config.yaml
head_dim: 64
norm_place: "pre"
rope_base: 10000.0
init_std_qkv: 0.0505
init_std_up: 0.0505
beta2: 0.95
warmup_steps: 387
MLP neurons of a small language model. Each row is named by its layer, matrix (up: input weights) and neuron, and shows model dimensions 96-191. Each number is 128 + 24 x the weight over its row's rms, rounded and kept within 0 to 255. Numbers have three digits each.
After each neuron's rows, "fires after" lists the tokens most often just before its 100 highest values on Wikipedia text that the model never trained on; "fires in" lists the words (lower case) most often at its 100 highest values on Wikipedia text that the model never trained on.

L4.up535:139112143127134111112083104116122161134166125153146132149105130151142108105124142118112117157120147115134141111140094160131113158150101150152080092120113118102119155099188138101121152148112113123127060147084133142145138121128143115157159115116139173115141159156146172110124124129144107154
fires after: ".", ",", " and", "\n", " He", " but"
fires in: "however", "then", "after", "following", "until", "during"

L17.up100:140119125115106109116115134138135136122120122145108104110161120114108081164079117104134126153132114140115137130149175112132134158109094139156110080090123144141124133128099134128162134115171155113081145093137151137075121121152106166134129102130120142097127120127146148172112125100106161146
fires after: " ", " the", "8"
fires in: "0", "1", "1898", "united"

L6.up195:114114100119131125115135083091127133124072093155160115167135143173152147130106134145119096141119083123132138122108098180113142128135134104146119125105154144072127149120133128115141125140097149129110105111146106141111143133118174131143149176116144167082155143154123171136141131098134126110
fires after: ":", " did", " was", " had", " At", "'"
fires in: "not", "into", "atlas", "ve", "13", "0"

L5.up388:102099112129123097118072087139155132146171139139129166120097118148109119107098119114137146166138150151108143110138116129146123169133132138189127094128119127119073130121142161093101163163111140111106114110068124094164108114145178120129140123119147108127158155111168124147144126088150120144
fires after: ",", ".", "\n"
fires in: "but", "although", "while", "however", "until", "though"

L4.up103:130099131130139097091103107121115148160144161181110108145131103130152115120173118124131141149076142149147109161180102140072124173171134133150164115105102161145086115142137157147101134138146089089117080085137151144143139132120163100155151120125152115140160146169150160096116096136190085096
fires after: ".", "\n", ","
fires in: "he", "an", "one", "man"

L15.up138:112105219146107148103119129117147112120118106119166136113142097147139158117141133145131149111118101079157137149138107153141155162128120151143099087103104147132133113140132131131106120109125140128137149099106116129176173139108141123115114113118186133109112153147148113160164144161139126118
fires after: ",", ".", " ", " but", "\n"
fires in: "it", "which", "that", "this", "itas", "us"

L2.up642:154115126138129107149152096117101140085149189123123194131117131126147148126127181143094109127114177140087167178182166142162095167135142141136086122108118130124121133103127132141152105111095106176078117105073111152094149102126165139132133139150110127104141131152133099157124099114135149161
fires after: " have", " had", " has", ",", " was"
fires in: "been", "also", "subsequently", "mostly"

L6.up763:197108193095159122169135105129152109089149097146110130142114121167164083103157162131102124135089126139140123157133168131133131164103136126131154096090140147129145130124147155134125140153131111142094087095132111136064125108147111105166154126157144160119182112136145130125119127139150130091
fires after: "1", "ac"
fires in: "10", "100"

L11.up767:128138132102169126103118113151152099141148132185102130099121122103142091092111106150141156109151102148162136148150162149131182133133149079169120112149131133134186146091179107119123158130086151073125127151099163157107168119132138147149142138089150094099128135155153122101105167068107123163
fires after: ",", " and", " was", " but", " to"
fires in: "in", "on", "at", "by", "from", "after"

L4.up401:171121145125149100127084117167147133181125107152127099141093125176115116109147117116134076160099117128125126139121142109141142158124115104128099114110122162124093120101169144149092106114135123127127106128069146183158164106152138111126142090108171080115127150111148149108137109123193146140
fires after: ".", ",", "\n"
fires in: "with", "while", "and", "from", "although", "as"

L13.up713:205144150104099113133125153174105116120121105116148135152097073163130129101165078098135142146111115120140120112138132109096106153101121138171096101123094142135141126134122122151108152084080126141106136128168145137075163103120114167173106132147129122146115114149133106103134109138115182133
fires after: " the", ".", ",", " The"
fires in: "he", "him", "series"

L4.up66:156135149122148135140122137135129144112127135140139168140103099187143168117149159106144128164109078134096103125103134120114108157130134109128168134136086186122063140108146177112113141061109169148146139178115138158222111098144127145126132094115152157138147131113175129102137124133169143119
fires after: ".", " the", " The", "The", "==", "\n"
fires in: "company", "series", "it", "this", "production", "the"

L12.up478:122109127107145158120102123143136140128125128165126114130108127146091143126105111107145155184078111132151129135086141157114110117090154129144107129104123116133119132100152154139163155127111145128066131093108085181150133131119134121134106120128126140124191157148132163133144118098114141165
fires after: ",", ".", "\n", " led", " Follow"
fires in: "with", "although", "following", "to", "while", "after"

L4.up633:197130138106128125081150128093163153119130135146145149141078106157148148153125152140125169127090137182102124142114145128082118155110134113096130064095102164119116144127118098141113128070137167133115131133081157133149127127147139158160146096149130146137175164106144129138137122109152160157
fires after: ".", "\n", " The"
fires in: "the", "original", "company", "from"

L8.up631:131120126099153132135080158121051112146164101111132141126127150125161110124130178094103129112141140144158135143117147086123124163115172127130125105126116114146152134106126145128143118128103095100116092130155106143135114129143170180109135126151111137082123144151137108171095135139136141149
fires after: "1", ":"
fires in: "10", "100"

L6.up558:175096136116129148112071111111150124095115131134130142133113169165121130118167179112100116105102127162138129156143171146109117148137136095164145120126150117116134142162172131122079127160131091120128083127099089152098128150159167146161153073133169138064154104166148118168093085131166106134
fires after: "1"
fires in: "10", "11", "100"